Weights of a small transformer language model: vocabulary 1518, learned positions.
MLP neurons of a small language model. Each row is named by its layer, matrix (up: input weights) and neuron, and shows model dimensions 80-175. Each number is 128 + 24 x the weight over its row's rms, rounded and kept within 0 to 255. Numbers have three digits each.
After each neuron's rows, "fires on" lists the tokens most often at its 100 highest values on Wikipedia text that the model never trained on.

L2.up464:174142103150130112130154136125135138122114125169101113127159151155135134168073079155144122161112144115136111117133136157207153122146112128131147130124154103122165127089148095090153057126111104145100101136108120142182089138125114129176168142150094065156150136113106148152155120134100133145
fires on: "amb", "iam", "ou", "ew", " early", "ose"

L4.up293:155098108153117155076146113151124141113141097132121097164105136160114163102097101139109080112109136193091096154170105115113140105141137111109135120132124126144086099107095095117117123092129117120139155134125140103134121126141114135114147121139122099153100138084121152133182131193135156131
fires on: " Sw", " resp", " Pr", " em", "ilit", " II"

L3.up587:159121099154147111143144129116135126132136145114152087151145146170075147111083080131143114140103117141102132129114116180145111129100113099161104146166151106117127148106112059093148149127139136118158158102118123119124141107096164124112182130113117086121138115137090169104140144171166132117
fires on: "ur", "ak", "ress", "os"

L7.up595:102173112167116138153118113116106083104124101132092119089130140180138127130099145138133154189124109115087131154185107189155134122094136127171108107073135133103129161139084147159175114153106129136141185104144147121126104065162135108113140150145141117172149125123136114130104073110117098124
fires on: "E", " M", " E", "he"

L2.up481:105124091161149137137155104125126151131139120101133164128145128087130131150140145127152115117149075143125120155097158176130142111141123131148133113127147094136117131128128120118158065119143135131129130140158127141079121153139122145086153155102147070141098163102168117076147084190116146160
fires on: " |\n", " =\n\n", " is", "=", "°N"

L4.up393:122097129094134101162134117116151157143151148137115124131158151148161106138109126106164125100097161137095107133118123134139115153112119090056112089156129134106135134146126142134140122111098136118130163120116141114104128147116142161128112143119134119136144131146149124064147129098136142091
fires on: "ur", "our", " World", "ond"

L3.up412:130114097152110164119154152144130138117144120132096175094110127149096134107104124168089109112134164144105081132076101124109113108146124168151108152191157105116135117124101117106100097127126116124123158107143157109154136114153164123111155128128152109092127170093143141113159128124116099115
fires on: "w", " Sw", "W"

L3.up136:077122135083136094088135102085180122121132150148084132118148159139122162135181144144115099153131123104151132127097121085154141176146114125143115076114107110131147094100078057121102103138174094113140150136182124139114125102154104153106110115127115125108107100151144116148162153129123127160
fires on: "od", "av", "qu", "as", " mod", "ric"

L4.up373:150166107111144096134148120121100128122116165150179108070120122201110137136112135158096113158111119140121161130124115133148147153159116161133145112162129117123150142120157120113135142146171128121152162128167129123067124143076138089096129070139108146131137129165152104119144110141116111115
fires on: "ant", "mer", " family", " Ph", " Sy", "T"

L3.up550:140092105166151096151120081129110135123130088117158131160109092145143159126124125199084176114102105132154134122134127156150164115155106126115129125164122135145111105153131137124115152085135096134138122119157157125134104099130110140156140094104128163107175124131147120139095113150146117127
fires on: " Ne", "ics", "ich", " Gre", " Z", " Lab"

L3.up866:099117134164116160135136119118127115140134091121145103133090130123088144098113148167129119159084121129134111151140149152140172168099165121145113114167104074134159130121123075129138124116151110133109115130161108076119150083151118115110132144099149088142124124141135123132134076139119095122
fires on: "ed", "gr", " dep", " she", "elf", "ion"

L3.up598:105164137123142121105107108106117117153170152081093158111127114141137159149158101164158088131180137156128143080148113123138134119121114149120119121123105125109167120135144145104081109132094156126161185100147131139084142119142146137139110107130129192118119176114171169143142095112159157096
fires on: "ro", "rib", " go", "re", "E", "D"

L3.up490:094101105182163129102118088092129137131125135135112125144162119138149108116147158128138149145127141115125128143124120127108136099124107099176101172110176149133097145148145144159128152130138172098152120097121168167145098086096167149113106162137143150115135142149152131098117162142147083132
fires on: " more", "==", " such", "ident", " new", "==="

L3.up517:147162120098197094142135149115103135110145189130152123106172143163156106128128114070133115133147174126129129116128106149129130127103105114118100120153094107107160164151132092104189101144150128118148159106118165142091132137100122172099172116158095157087134135168137123122154135134107144119
fires on: "ur", "mer"

L2.up388:115157108130138093087158116125129153106117169140132124118143130138118094123117128138177189133122166106129143094137115134211102117108141142160105146117187158106114157115162115140134118097135179109131114142103135146154099141091148147143168175133141129113106148102111120137142133132106128116
fires on: "all", "ew", " such"

L4.up721:141143068135105152139104157117131157102121109109075088100120142155122100136139159163141147124128134133100127108124113137163109123098139122150130112132129139132073122110092128163149163124146153109167188116146193139117175151154091100087116154102093129132160133128157107128145101130134111140
fires on: " E", "á", "E"

L7.up103:107125095133167144133123117112126089113126159122140153148133135148109149122125115155170129107142140133126178121168148085137136120109123162150091111120106130091113153139163104144154132146117141140136197119107162129087151172123123151088122143133148111107132135093161119103101102111139153145
fires on: "ro", " pro", "re", "ub", " '"

L4.up47:118107144132112105078112087161107132092132133163159115102121180156122153121141145133104162092117107161181092151116129109105127117128094119141131092109110141125126089137099129113169100187149124156136109104145128110159131110164151086134126155115134129147119112107148161105128156114167096111
fires on: " An", "ah", " G", " an", "the", " Qu"

L3.up245:156092104126152127134090122090125155148117146126129090131134148128183098100104119157163125143127168140145116165096139130111140114131134088128158135091124109084127102200101123150105112130096057086102155101104135143129107088144135134099152117130116103119085141088127121114124143099140107106
fires on: " Ch", " as", "ical"

L7.up5:099177150085116135109133131109080112129141151086138116108163140164113122130135130108126122121093127127105130176085144153136117149130146139097135081167134105090161155092119130123158140150070133153087118131140135184117155134108154146122166145159098126115139111144113138124134102120121163135
fires on: "or", "al", "ur", "ill", "ul"

L4.up394:143098145124149137129155143122141169113163109182122159112149125136144117050130123167099100131151146145126149176127121136147121144120124161099103115142133113105076092113101138133145142163138163137134180117162108138163147149141175112093114161110135126143109131110151155118118118119114129108
fires on: " W", " sh", " w", "w", "sh"